{"norm": "rmsnorm", "norm_place": "pre", "optimizer": "muon_variant", "beta1": 0.95, "train_tokens": 248900000}
MLP neurons of a small language model. Each row is named by its layer, matrix (gate and up: input weights) and neuron, and shows model dimensions 0-159. Each number is 128 + 24 x the weight over its row's rms, rounded and kept within 0 to 255. Numbers have three digits each. A neuron's up and down rows have the sign that makes its largest values positive.
Before each neuron's rows, "fires on" lists the tokens most often at its 100 highest values on Wikipedia text that the model never trained on. A number after a token or word is its count.

fires on: " (" 50, " re" 18, "-" 10, "#" 5, "cc" 4
L7.gate186:114117187159148148114120137119139120077134129129160120123100108141133160122123096150109128101129161143168123119120163164125089130118147172104156127147124129080131115104127151126088158142094162094114124159174173153095119136160151098115136117127140114117131121132124154111161130145088122134143121099177134120119121119151138163153187155161137127188114134125148095142163168149112112146138150116085119142158148110119158131150164127101116143096109146111114154163140167084102106103171153
L7.up186:121127102098160113074105148120123148180158147109108096148073131121092145096133129112145136137078111130161119113108110133136117099147126093086117134117094084124111117125105113118104116126127124143123125132159134133091162129132059114103127159154144123162102155161109142118142103140108150136115093181143108111125121140178143109146146099140116117163128157110163097140139149177163094129144140106098124140156181124159104128124099103080108126158129117109121093150134094109166150163129104

fires on: "," 99
L7.gate130:116140143135129126141175128091113113151160155103126147130182117118123111163098126140095148138096118114119133122133151139117114148134174138097127179174119146108116124139175165103110112136114162109141129079139133109140125086133112132196125172125134119082152107152173143126153097090135124127162169096108113164133130114126124119126135134107154100143110112109186127121130197135131104137189209123120102111129144141120130128144120099139124155128145141102128151138114150137141101113163108
L7.up130:140127127108193114155152087140158134117144150127120125134140111162101133163144117133128092174144143153102147126110099132126161129115154094126104122096123140148163129078105111135101135053189173107124082112119148122128134120125093121110164156153140149126120118144074114111147114106140100088143138131112103152146119149184144157110116161112141129158146160147174111069133114120122121088138162145135103164154126114134102104129109097146093143107118135151133141123123145088106125157159120

fires on: "." 57, "," 41
L9.gate62:154083124079148140111150109133120175116097119130115122146159126151101129118149095097155116128133114133125124089140104148082108125118142162130173154142189144148135095126167159131140129160136093059150119170088136088093142105116091082120165105169118146118118144123129092146122114147116120167107122124143134129119137182132131142107097177115165096132096136135102146110133122146140110120162128135128134125157104126169088131162123087172112147116158105140084110130120144107131108111134141
L9.up62:131098150160167162135141160153103153172144155142142154155103090161117122142125091089192114118143110125144121120124093166079112146159179111148119112122123136145108099146165164150171112110161157129114120129116069150121106151106093143119135111121087116106132153133136111113117119146145104113113143156114142185130186152118140139136096167084128091116132197147161153105102113115119131117112141188115141108124148122161138123159130130117118119113143142108122122138133141151120116149122113

fires on: ":" 23, "f" 8, "l" 8, "leg" 7, "ag" 7
L5.gate21:122160086128136108123170088104136125144123122096155099147126125114115083123108092104147125135181132132133125109117107144096126099137169094146152146124140166136131138073099100125127110104137104133075133120116158127152140089115149156125129084151141146108075149115142129105127127130134181116114112170142117132121113120193161152098123119160097139080143159140098145121158125086185117140144125125095145130081111151125118095088108129142129155167091158105109106101125156151150106142138135
L5.up21:134142125123138123099149095109127167130163126149122138128134126084152094094112169070116142119134108102084165115128133112133124135153162086126146130162128081108117118078137138147117117107106113161084115113146142158092119157141121143148159142119116136085100189131154133103119119129127105133123124135134168107086118068170140145128101136176124119094107119140100126151143091103127109164150128091147134163081132127140123104133088132122195144132171083129131128091137140145113118142155122

fires on: "-" 35, "x" 14, "/" 7, "c" 6, "ure" 4, "em" 4
L4.gate396:166135116149161085118160113116180128160139136149139141135119127132068137189107104119146117077106146125119135132147124099069155090119132097174177156148109115142115135177144141123146163169127125095140134137180120154089117143103118087143107139170191142155092117100172150094136146137114150129132169142141117139143117138133113129133135144120146135114137134148112115104151144165158164112117118159120104122138139144085151158131126143131117080153117119140129095157108145117104142128094111
L4.up396:150154149118219120116135152127123129131165175136125109134148151154153114139136168117125104128096147158112134130156148115159097112106133136122094130123092116126139143142118139122119123192142134170105102164122148098137146142105126151120129091190156099117130123112081123091116174094092099112132095155132096126125130161124140149140084140137117158102109139110098113156125144160136152125135110148118146048118143115094142112113153105095118098115119095126142087151110148088119160145116123

fires on: "em" 28, "h" 27, " all" 8, "ets" 6, "ud" 6, "el" 4
L2.gate21:079081151133098128080135128120126149172084113135127136114127139094179142135090130083142106092117135115124124078090119123132081138130158124151155130144168138143127134152159109084158149126152159121082112128099098154140129157104151136088120143144081123095150113079145109143112135121134131110095154140126139123120146114080111148149138141189148167099122122181127118127133160140154142112137138112146165143126125101138115077143097111115155118170146130100124132110135136099078154138119113
L2.up21:121082134121112089103130173119098072141115127123139141154132154137130117093112180115135115140117150109102114126141145141124090128105090092160147139113140123172107131173122114117168111137167145119107114142145120103157157131157088153119107132133112156114158164073092114126094155117111118123102109162122116154141175113131145145154112095115108145089119088161138125090133150084160126136108125152160144156138120105113093150114149180129157141134150112137103122142167130104099102197146109

fires on: "," 85, " of" 4
L4.gate97:150152132108102124146136140079165118125162124122089134117140138129101109153124162113146174130098118124134114125146132106103102108080145156131143143147109147123129162122109171165123157147159163104127142092162156149134150155117110165162071112123117102135129132093140129178104084099119141170103108135150114105163117144136157110148076158100149175160107120103113154143115110133087115140171167125122082128164106147144122114149132108163133146136114134159145125165141157086146087136150108
L4.up97:138104117119103116096108129172102112123121109158137134055116103135114152098142123141134142094148122089113116104166143122125137134141098073109146092108177158135130126135079155107162115098117093142128139091165139182131117115164152095139137174129110122152125158130128165127127095154148152080108181119145101160133115142146132140108148179127105121167151159140126175170121170142159113130114153136126082109137122125157118128111148138118127106120115122168168131116135161092125096122131131

fires on: "\n" 28, "." 13, "/" 8, ":" 5
L7.gate262:091128167135079080144180142109176135113117098114132142118088136126141136128138073141163131117107149133134149123120110120170088121114157147136168154166129151102089120142108138101144161119158124132084116126127088146068094171095105131134127159118089173117152098165143103125110157120060129125116120117163108117131136095153141147173117131093183131112139121106128148139111136143133097113098158129144124152106102101131128128117141159143147127122122165159129124161118142111138117124138082
L7.up262:143153155136167129148145142141128165178123120092102133161135125081130108110142096111147146124145125099148130150143133099094138087133113136141125104123126123084175055136119132147111158174124158127153135128118102121139150165119135132138121090128088155169112104191134136140114118129191144102088166131105179117153152113125157117143111111053113149087137140153117144159152128150118126106099156153150127127132152153137102103139105124131124119126159131178141154115162127132146126110102109

fires on: "r" 31, "l" 16, "n" 12, "s" 10, "t" 7
L5.gate139:142138130132157120134146104140113129151155134165085132119099131111102132082128157116093111135128118103123110106161105146149104121125165110122121157159129182106135148134149086180138118087132130137134119116125169129131123123072139134194108153116140118165098146106133169074117124120149126146143099114136144132103116120167123143138093090152104104142118145198097111150093102132166109132156125128107104101108141193130122149152153115150163111115127094081135095120145148125119145165152090
L5.up139:157136123139112083153120146137123132117138090127111112092167101108159085121127114126075087111161104136116124124140111131094134196137123122130145112145134152154143129103124190113133146061106131151129136119135151163122152134101162116133112105124151129182086085099115156133102126160139159082111127117129158128166080140087141126139175137126169142154110152145118150062148156153159126120154095128144143124109123119149144151114129099111149136107128089135118115148097139158093146115125125

fires on: " which" 13, "p" 11, "ag" 8, "ip" 7, "om" 6, " time" 5
L4.gate2:121145105164149133097155141094097143103130108141149131154162121112192124156130111147169131134109112104129113127100172082128118113145129113142124141116107132163116136089153118143091108110103136127137122102119104099171122157104129160111167116137118158158155167150107139125118092113154171119136150093112154158170117097140118145125148141138121142162107147091159106087160148139120118133102145150150131110104169148136186116141155139088137154162177120137151113144141165132163164174108083
L4.up2:128129126168095118087143169061093149134145133106084103124131139170096178119134082108125138146148154163130117119134122084127107143139131117115130157123151114141102090139086158146132136119120134121154144117132123110129122157112164099110151123118124096124111136119101153141098157088121152150112146147194097122150075151151151095123100130149120124091114117125122132119142146149107094150090146159131134131138129142143171126103085166150061122137142078134125173116139113135113098175104135

fires on: " at" 47, " At" 9, ":" 6, "At" 4
L9.gate270:126144112142090110141125152135148134141148138135152145112149118094088142183150147151126134109121135115133134075082111112180108122131125116098135139151140092165142115071152153106099131078115123133119107165112127142068130083125120125178103102154118149131133151195117128112111106114142111121093107177138110154125197117149149150138132113136171116105077139110144085169114131108145128126116144130140120119145124114149154153146121125150112142107143116161065141169131132130107123127158145
L9.up270:138142111143119099074134137147102122134138138123155131120158160084136097121144141117126119145165109126112197130138136097106118109140107136098140102115047154110110101122143127119105162114109141114141130108141109110112120108107118079182115134157137148086164121179109141112186125164121092115086143096141104144116156123113106076143098108161122103157077144136179138113122119114108110129139141137131145099148122111123104098129171146165112130139139142155105123125146088101121128104116174

fires on: "ion" 24, "ure" 20, "ing" 8, "ories" 7, "s" 7, "or" 5
L2.gate259:138113137096096091084126066142112085156125124143121167118107120144132123119119126135113094099105153075066113144154105129116105136101115129122129134102152114149153172142120123114161125086135137158140151093154139086109072137114117124093150143171150151107139142155141141144148115158082117101171088137156109107139166136162146086092115131128131134155110124131121106096093140149166146102107132118101089107124143087120138157143178150165122111102101109103100093124119122118116140125122144
L2.up259:128144139111098068132132148155092070110157127119108096095157162143117131101139159180101097140129081136133110170126182154139115144104150130120139171125092106148151119151108077104102121117104106157145108117138147082154130132145140178075129125126119161119133145132103132100113123135085139130142097134185190152148156131092112126115108173102212119133147151123153118120112137130133141133114104130144138130127131093101121115111121112165135123115118129104138111134149142118129127128123098

fires on: "-" 69, "–" 28
L4.gate307:098153166116144118128095133073140110161122124122102105154112124084136140115143104117157123133141088116136157164123137144161132143117127152102120135154135102088145136177092086150080154070137140111161104138177167120142147185124121144093095128118161128122136125109180133118125150128101109127104100112131133097147124113153131148196116133101104112106172105135144180131167137131126136110124146123115160128164115135120079137122130117141138117127104100159133158161112104104077135147100148
L4.up307:152117168154132177082122106172176145116111152107117118150142096070070101119125098130152121183148144154147115139137125138120133151116159089114141134108150072090138139115115091147088152133122120141117086117114156116085105100115126098117108109137137133119107164111116119095102142162143159108099113124147167125140158169122139135123117165109149114140134108133080155144166132102129113119120126135177146132139147121123117181141110115118088124136143097168121140112127097095121078158141130

fires on: "-" 38, "ri" 11, "ive" 4, "ous" 4, "ours" 4
L2.gate119:123143111185108104103120107131101109128162107075136114157116114125148130131118110130133080133100179109116097088148132148135132124121107161087186143151090145141114105101101141102088164152133075132159136102131164110129116150166111137150115105188161129082131088140137129117138120132142140135098132124123151141118138136131138099088099118118099101159153146126133152130105111090081118107133113136075146148112150135076111113122146134140145197167122121101124118147101127098138124103100130
L2.up119:114137072152110121153102104169121062147114103127106130091145123146148139096119146125161140120111148123188138095108152165182108098133136111139111157081091113091096152150088146108139135188138115138098122103113147129131090099146115122120115164142149138077109123111133112197185131134172107132116146114128111170131124123135148110132122116126126146107099146116087156163111149140140126142170127118152131165120115134097153083127128110123129154144131098106132156120125133110121116099156122

fires on: " ch" 27, " Ch" 22, " c" 20, " C" 12, " V" 6
L9.gate389:148164138159153144109103084168137110052173062172149137092141113109163131132126125123121139113113132123111150110101129137143126122076123095143134171124134155154095122082135113095153129153154157129118103138156164081134114111133091117111165146121146106178088138160160127130153118120108152116109156144114116172119112143079122130117109125105143161124114133104138126127103154140149104096154106136131125102101086105132089144107112162105110116100131115154165168140128146120129110097153134
L9.up389:125141131178123160125132125152092154105155079159125121104117120113192121145106110119123158118136129144103111118128163152103121133134160102145122103114136158155099095131127097117142129120142160155099110111158142143158129064162126161151160120137170087130136109142084112069138129098104129105149157142105117167133091149101134124188136102153132110164122182146108102145139168162136154112149109131077147129126065110109114142139138142105114159127148091150138129151149131102137130130141129

fires on: " is" 22, " was" 16, " I" 11, " G" 8, "-" 6
L9.gate186:129153096114177112129133140114131123145152107142105150132168146115094130145128126169144102129154141110156163145114130148121140123160158108160145165167151139129131155112084131097093117112086125144109121127104094150097175138121134096162108142105118099086127069129111155143120149072116106130110088118151097144159171130107126063093113081132124096140156086070140163125155123107137138135133136125167119149121131132124115155093148111143127143081098115151119129123108170116150095145124119
L9.up186:116101170157144097095143095145123185118142127121112121158071131114092093149149103093093143146106104131122151103112142102124162122145145094112122106144170141159112145124125112092141112107110097103089137088103125132137126122165146102146121106161149108124090128143150168147103136097095063109073104148118172132114147097129135151133149153140113125103157126101113146119129126127122108108120140129130121128144167152090119129120174154107137134087170072087135113110141151138094099135093123

fires on: "," 75
L5.gate131:113114128120123138083126141086116139132135085188128164135129107144151086130114152109085126116140148135159113094138150121145134111135157179139109168107103127132141134143142087164144115157126104139132124126125099126116131120120085150095132139082101132129164158102104161130086098119141122116111109150123128118156081148132144096117111124102143185179131126140131108131141149103161126101114165153172148114133177126128095167074093150171096095117142121159112147139095102119131181134141154
L5.up131:144088151119151141139154095094135140103105148109112123114133159096083157142125116117176150148126116088122109082123126161125116109122193113141120135177126163134133119097148150120105104159149098174116161140096121143142099163136161165106134153170151106146182109165112159101167160127156105129145124168091148089130154181124132130115110137092133105102122123136144094134139176139158100113089131135155122137137116130088112097139127115124143124110146099168123099110120109142136105156116113

fires on: "ast" 14, "ech" 14, "est" 8, "ok" 8, "ir" 8, "om" 7
L2.gate255:082097119155089114121094127144106111094113120125128184119170150104127155141116111147142123137114167138134161134149087132091101142117150110080134102146160138126084156098177125149111125185154102079104117126098173071122118100124131121159133098113104125141135106105145131111105112146128153096148161157134121141128128182120108107160141101156169134139122142153092172154126118131117126124091169137146149139148136151131141148123135158120116148121112149155155132130102147052133148121150125
L2.up255:115168130155118127177127113158167132107138119151108115107111109111151174137157062131149131135160137066125133095137123121176125158113130105106148098143158112144132118120147156151116152117132145148149145132156146073164125110107156132128164118100104133071108107091090127110165128136150133116125102106137105145116155125124093131152099105118179185120117130156155114143180147126111130133125145140132111133079114178114175133095126115118089122112138124103161131136074110122126158143124095

fires on: "as" 25, " em" 11, "al" 9, "ex" 6, "s" 6, " ex" 5
L2.gate189:125120142088153132143124113118122114178134121101125131129103104125129147111125183116102132080122113141135091120117218145122119105110173074083122169125130121113105119131171123102092113156118128095138142095089129142112101094166133114140141146118136150129124137126147172164123126146115113089149092136144143142138129135120066128136140114095127146147197139154161129142112126132161163113112172112101141112151139140146153103117143096176158104110154099107151125130120093120148119091099123
L2.up189:125128140122112115143129122155090115131134145117129098164130093128127148112123157114117099162129105132149065151128141129124126113088167101165120112179158103148082143162142168110125107101104125109113114109169165126115144134146102093125157160115166185090146149137137113147097136101096117129152124137099139139162157123149101183187127153119118101118137117157134128172134079142105134106093101063104143134148136115133129124107117127127099138109089113111055138134136138146108117145122144

fires on: " in" 35, "," 23, ":" 16, "." 5
L9.gate4:154121132123153157111162147123130133112129124062139165092143114144154134125151203138134122155164121137092184151096155117112120115151093183158121127132150075101097127111129101124083122106136147075114113103095123129104133103124099116097178136161124142168149128093080142117130144108141117178126131130136150152128129115126132158141129089125175142176130135094082124167108137146114108138157136121110126096110105107137091148143119121133144124111110101122108102105119137118093092126134107
L9.up4:100143099151165102117130165156146087118148145120178153090100111136137102088114126126162110161160107139119154142133076120142106117125083149140096154171134113121118108165140141161134112097108127116144116119062113134084170128122139161098141126136101106119154130118137129102132145140131138140189104140154120119135141126151117112153131137119107151105153118143180098143074099156103125144116132192123120128103122141115134139146110165135155161151147106146109136098160123141179150101124184

fires on: "s" 16, "u" 12, "t" 11, "n" 10, "r" 6
L5.gate184:134140126114163077190132147105131154121127111102137171111112095165129102130134101143125126133151107140122153146134141110105115118101141142132103156138107112173097113124152111148103148148153105141098125135123148156118119129125120140149200148162152088161076172154130140135102126089163181093126123098140167143153121142123147129165097113113158124122136148158113158134086146105142127129141135093134115114094127120138083074079105096142115164138075137114117117106140143169147157153117129
L5.up184:090104145115159111126133104098100131105136092119137124113153104145178104100132131157139110142199135116113107100141101138124153162121108156136119140103139137152120112106145132082113170118114129140042153127134115111088124133112108172174133137126119150172086106131152166126135160133112168100113112164121172119142138122104087097143151101135081154164151167139130097133122117177127130139121111150157094150131122117135121140134117127141099103106133082115168137124138133142144140183123145

fires on: "," 87, "\n" 9
L7.gate59:104155133114138102131092112082096124164112188096164135157144112100152096096150135056121171101106118099147143126132152112115117122149159154107092146115099165157082141109154114137124112160140120127135139101167152156113127141152120141159116132153112138166131149142162134140110130122164129113138189149101123133140164089149145163104111128084131161166116128137136134145121134167134129106115101116106138126139116095109141160130126106152143086114151137103141140100110140125145073070137098
L7.up59:124104136128146123135158161087153094141126165101126155103103125087082150122124114155154148154115073125165139125151158163145142134140171087122126127150162134140194108110119145127111101153119138109136118123108114064127122139138175154110162164131114145099135134142137183101162119110115147133120118142163129133097122086125119135154082150138097104114103129126154084142134172130093155159106120154067108135144097098148128104105154130136116145107104141145136141136147127099101146105176130

fires on: "," 86
L4.gate111:133118154149117120097157114121177103124142116107096137157121156116098143149126125080179129155123082142107158140080121103117127124112174107116124126154187160121125156096085136168153122114150120091087116100136112128090141136127066110110153098132102125149108125125130163113103105074068117107139111103137176125117135165136100156155089117131146140132099142103154107120125141141096133154179157145137115126125128103153122123137129126152118137134147115157104135115084124149133100146171093
L4.up111:126145153152104121087139106120154151144143117113150178110100168140103100134113104112144129098121125122101138126098114106089100119151126118111135121142176153097102127145163161103156119109159121114109081084167100152141093079111085122129134086121112099109102119111104122144137153064115123108102105170117138138157103131155188155124184118137122167146123140149138108147157142115106139122159102160092107136111134087153124148143149130176135173138122130151117157111144115107122110141152094

fires on: "W" 22, "o" 21, " —;" 10, "w" 8, "i" 7, " w" 5
L9.gate50:119129169135120165118114112131158122089142117134145157192150135092128125133129128139139143150150106127157148101161147167125117112138118099129162090161094109123085148110082123086148113106159095124103098126140111116093151124146141108130114161150114124173090143103159126135151109116118143152147115129134093142086137108171156136179129108167121099161115125107158094142118160107147094110133142163165100182148110174135137105102116128130066142162138117116101156147161146143121154105107119
L9.up50:123168124110155126117127111141201166154119154136165137119149143098150134130135106124121163131124060161117165122086110091110092123135139075104145096144133092151101106123141120106138112124153105184135086138128097159100143134144108124122137126123080072146146169092121098107123146079096142150134153125159149145128106159141117125150084108131172157122170130142106151124122155138141128136133168091127144102141136136148120125139128075114119129129127129130120143144154117100181125108147091

fires on: "y" 31, "ical" 11, "ies" 9, "ul" 5, "io" 5, "ly" 5
L4.gate297:113163158131119108104144075117142076164124141121108137072129146141119125093106121122147115130127130112104122168127150127116127150108098166110148123095142143121115148175094145088139170109094120138141116137130153132126147159133138126099149074130141118128090137127135183085155140120110130147160166171128145152152103141097142145079147108174156102111151103157117112158118128133121117094126123092078146138114162139123172137141169156149113057137098122144132120144140165160109140150107129
L4.up297:121111102153135101158101117147153200146105092101129105176134105086116106068097111119139096095112135134104102115118111104089108120134129165161116142104109137146107132113119155102150130132135118145106136134132102152126149121166155144102146167121132115141128129099161091104139135127101142119097128086092148135125141186121148097120124124107106123126143126134122153132118147164097091101131192143119142130108151108116145135165105171127115067165117111085166113095133145190135133137124148

fires on: " St" 14, " B" 13, "C" 11, " st" 9, " No" 5, "o" 4
L9.gate189:136123120142169124108167126143145142089103162128099137086093091124088164114162104130113163144075140108161096119119149112113125105113129117160109158128138093107132117132131144082167119150150098104113132150119160131098116122149106164149111154123134104115088141136131106119220116120170142101135154096155161102116159099147159121115143122118113120184129160138147141141127143147140157138067149115154120144146160155159111168113146158146175103129122139149133097109127139135129117149109113
L9.up189:162156116127129139085095111138111110098088126175153102103144077129102087148151101112108067109127126153136135135115126130098124112114142102170092134098146119166110123073130169082112130103155090107119120121146116123102098119119114172102103156136117125069120136108130082120137132111133142090101115135142092055110162144127127107089113093141151116108100127101160120138093133109140138092121143149136132116117135147168106145120118118110130113139138135156158118105109099176154116115113158

fires on: "-" 88, "/" 10
L7.gate388:127136172133116164134114135093158115127187099117107142153104124121137175113138092146174131121141143097146176130141126131160142100131161140139130129173103110087136138139136131101099135170108124089123121143144148146133117180122110145138068112140155156158099133112135163111144126147097145131111105112144125093148141075137154136130139115051152113150140171130092147139160146147098126117109162132130169135144130103093143121136127134112116122109078157152119124144159137063116123117178127
L7.up388:103107129137155097129105137124140135126169133116114101164085126129137104096157148127165148146084141133149101110114116098147118106117162085106176156101139125111095078140134158128132143174122155138122111100113144166144145145116149131158159117140136142136134123129100113136097169082144132114132105138132105119130139081088136099129149124118191145156144127101072121145103143132157133107152089152144136129062181122116094138134124109068143136137137140137133167156163102126153182141117111

fires on: "ro" 26, "ri" 13, "o" 13, "-" 9, "so" 4
L2.gate198:121100093149121131163125078133077108096104135140135116110105064089096164138136098122142137096101165115163127115143159150162120139109147121134119149113119098129076155148178151161089149153120106118108121142149134162148132082148131107138126147134124158136080089102135126161120142099128135113137119110110120142165137116138138110156116131147126102138160157145146143177140126139148111092113144129131130136164102162112151100124112097125175120106131101057150124138092066094153135124142135
L2.up198:103102133129122146126107080169087115129092123148097116112119115106105115105140100171195127082148171104181146108109127136122164139155137152126132093124128085151106148154151171159076141163136129110125082078142145173151121140114123115147148150141142151137114157124137115133159105113129128111104141120133155133152126103159155153116126131161122133131117138128137107167133096153151096114116096152145122104129130135141117083123133120157204163083098111127134138136101091122119111157165138

fires on: "-" 45, " I" 19, "\n" 9
L9.gate118:147069120160160119152188100110124146104159140129116139151116131140127136101097119150159119136056158109142122204083113097136142155127140148188121122112141089126143151129138195121137132146107093097140100160088124148099101125147127134149108124092128147113106125121132118108121135085110107180082136168123125099130159110128125100088136126155138147098119131102140118141110098166094135102141137142158135179113095119125118119125132139100152112112110133125135124086120133117134122167127144
L9.up118:124150147141154130105142140090149146100118113098128120176153094168147095084124101136136097132109131106142135134113150117112135127116115125126086103059110123167116113097120139159154110115132086156123106138150104138148101130136162115181124102120103105115122153109111112117174135112123122081122109130101179116147179085156147164133123101118158141161080120150148151086100131128068121104117144131120158144146127119094118148102100156153171094125149087111110157113120098111151102124147133

fires on: "e" 21, "ing" 15, " Western" 13, "s" 6
L4.gate427:136119159134127112085173131175128115145137125078124168136157132118163103102081118124093070171070145155059127115149144125153138153078088161147107163142115121133124153169109172136107136108138101147118144127074162082137145131127159144119136134140145111134113146096066136099133105138115114133103114141118129128129104133141141127082157127117118128121119137112134119124172186103126105139125132122139114101148098124114151166145115107136127143085136151151165135158096150132126127144129115
L4.up427:116107110148109103128145110125115128121146105152133104135145105095125124126116110091104149149125165134102123155153118147129152153171167096131098109113147159132170134149084125102088093131137143111143103133087155108111129136096154134135130124128104127120127135089147105120116140095102146120161105178156193107118093154127145143147134142089159170143162136149149066152153161131162177133118140106105096060131114092113159131141136142118092117099168155136125100115170150135101135103145103

fires on: " W" 36, " w" 33, " resp" 8, " bec" 5, "w" 4
L9.gate175:127140131123123142175080113100109134137110152141099123140133125140166161132091140126145122173120162139152099169105187124168096133124139093114160085135095148065111146135125151113114147109132094157115109138128089126129128113163165126107089130142158174151088080106154148073136138112136123143130091159114106127140139101142185114142150128130098095095163121091096134129152135125130149143141106139143128119129107137124138091121050111136100143108100156143124138137145131129136130155146158
L9.up175:104135128172092138102121125166169158131133168122169150135116121152168095117110117127158139169131090149152121101130135184143100151131122075113145134119144142126143141124141163178116127086098128089140128107144132092128093127124183132107137110116110130158118095097160148086131139113149130117131159135145113139182155129130137153143138084109154101074140133141136119129170135150118080134135080107118125152109151158124115135127113125067124132150136098173137152149118141189128137140149101

fires on: " C" 100
L9.gate350:130112121130122149178129160110083083114115094095122142162131144129103095133068134141096132104096096153150154119139117135086091088113174141136169125127097164145146117126112151122090146147125114154076126099146132134140066114143110124156124079089149130127135145138123137119119140140172130107127154145103138097150135139102149117159125141125112142123088178145134173104157150112132141153138117160131113087130135123164127136134166140139158153103121124063131097166135104114132151091163119
L9.up350:160159144128104119186114147159095129156121103158147130101161120110119105146148141133138104110158111140104153140136153157119131144161125118124126064132103131105089142169130120156095168107133106131116122082148098118145076087171080102106167139152141098128159157096091103135117183120147125113154117116159152142125114123137135121135102161115127141108109151130097166107108168154151140152148086150145115113124151107109116132172132123154116112105098130139141123141099121138186130145178160

fires on: " C" 70, "C" 18, " c" 6
L9.gate335:122112123121185123099150155114130141110125144094127147160184099143079187161110144129136133116125132153082073112132124149125128092098147081147127128145122130116132133128131113113130121128187094138118162146123132093130109139123123144095127112131140141101128139143150159103156104111118131139122122197176122093132162116114135144154139148121088127117110119131120139157101127143084113090168110162150103108090130131129134115090114187150113159104098130193117138115105138133145172102125165
L9.up335:130143076133127175103132099109139112152134130147133105095145150145144084141113124136140124098117118189105131135173148170085110110131136109116108125137161144164173115154142159139059113115170143130088125093156134127104096108141112112145110118136139084081096180145104115109086144132095103119109120117162112109102126142135112138107161112134160113119114131150133123171100160119117140098124084142114148132124170106132115124113142122140148102158115180159172087144130130119172120111150143

fires on: ":" 28, "at" 26, "ood" 9, "ared" 5, "ed" 5
L2.gate290:112137123148119107131115053107071116139131114156124142139153126157133113093198123097143128147082126083063134118142152153147187113115112136152166158100091145117116158145147094101131141148133143099126132109129156125126130106149163138122128145161127146154124125150169135143137176137169137132126154128146104088149121135122119113115120150104099119109168170127184134125110145152130096159138095084165124151171117086110150148117141115124129128157105130121098115121105140089150132109136119
L2.up290:137119117154123158142127137131128154126130100141133165097154106150128078156084135124162092148177120101074083098144116106133135133156147182171161099146110117124127129117136133180145147135101136128117080122077129144126121119139119094132124152127167120129108099132104136107151083118120150143119115146156157126129115101093138072098106159169122129107152157117156098131132108124142154123118144138130094068131151158102132125152093131172130090122097099136103130112113091155113181134136159

fires on: ":" 33, " as" 17, " on" 5, "mon" 4, "at" 4, "re" 4
L4.gate386:146159076159117155114139136114147104147118144097097132136149136115130106111139101113134156094085110140092136151132111093133141086145158114112134149138105098087130129115175171056139142132096115149118131112113095118099141144112116097131105168130123112111141084107123139135155070117146090174154132137157128129155117122192109130102133113137123104116124117107145122167142132165114145146146091166096155120101160103073142108135140147139137124150172102116164108152094155124141157096107135
L4.up386:145147102141100147111129142146130156143179147123090150133118077110149126147117134114131121128155131105124080122093140102138132122160129186135138101132111109087145103132128118138152104097103148097137134100108141075140116173119135113177152137146119137144097133090176071116146155155116162139163145151184139155115101127174135139148152102150084149110145104088121108129103095158137124086130142126143145151096172127155109141134125074153139117097121085107101153142144107136146148144144145

fires on: "," 79, "st" 4
L7.gate88:128128141096129159143143098144151118155101104101107151103108146125087137125145119095146144155102122124134159135106143153118109175136148126163145119129191084152143085089135174075117128122125155100100135064097080139084193144126154113168091118116105098149147149157149141132096109115129176132146149105139132140114121149151110094094133093110100157131129134133121112104156099121133154108117110108137115156172129128087122144085111117125137115110156153142109125097126122115104133120166150
L7.up88:159139161121144116170187133102123105149129138132102087097088093141115161088090128149118121163125096130179153107134133140094140118125182127150098117108160137143109115129158142137106095140107101157082087146091160176123122126136075141131157159100156149141119162141144106129167141107185170155132102129130147122133109153164098125123108143146089099135131113119141136129122199137111140154143130149130122097120134147128119091129138133114165130130083129101122171126145138115127111133104132

fires on: " in" 31, ":" 25, "f" 10, "," 9, "ro" 5, "ast" 4
L5.gate177:146127134110121122132149153150174131110161096104081146111128115098097136142143114129168094189116121157079153123119126148111113098163084126138083103138134092083128122118127139085089137130138072130094117169104112091108136119121139114109138078114147134101147129155135159132131131104163110169153106120118128117148161145155136132131121061137135161122100117156136087147105153143095182126106122111140123110126155118081145153118144144144138117130147129139164110083139116125123080092152115
L5.up177:170127132093090134135115159128169071142128098114118142110118125136106144156116116110175126145109107143136146134149103142085098113145109120127135142172127114126112144131162123145125125165132107101080092127110128137110148138142117125120130105105120129181129135105148149097099131098106123140186103105116097141147152142136136117145132115148139166154147163111173105172138123131129150113084191102076111175163129096129096146083147125141120161138123177089173141152155125110121092105161112

fires on: "," 59, ":" 16, "ate" 9
L2.gate318:108117131133119134108121103106140156179133087128150166114128154137105095109118143143125124107157130125165130084083128072084113143081138116156130146164153165156163129098150120154138124113104142136102119099103114127116128145115119157107110108163110162112131109134128111092119114105100080123107122143120079117137163136114159159116135122116111162132080105165120144119072083153153119143148140131113123126138117070169070127152171099186119126106125140134107146164137152104135135127150151
L2.up318:140119099142145140103099119112092138123096082182133147112127151102144123128121105151180111114129125128116134118125154165117095119151114098113153122145159129135144122163105126089148103113090141099127149089117111159101107129107097105148105178159097104095117141148117100125127097112097136101096114146093113171134146118122162157146124173104119111102107124141139146142127090130127128119155154160160114119175155077109114111143186059131128130105153100116094092111122165128163143172115128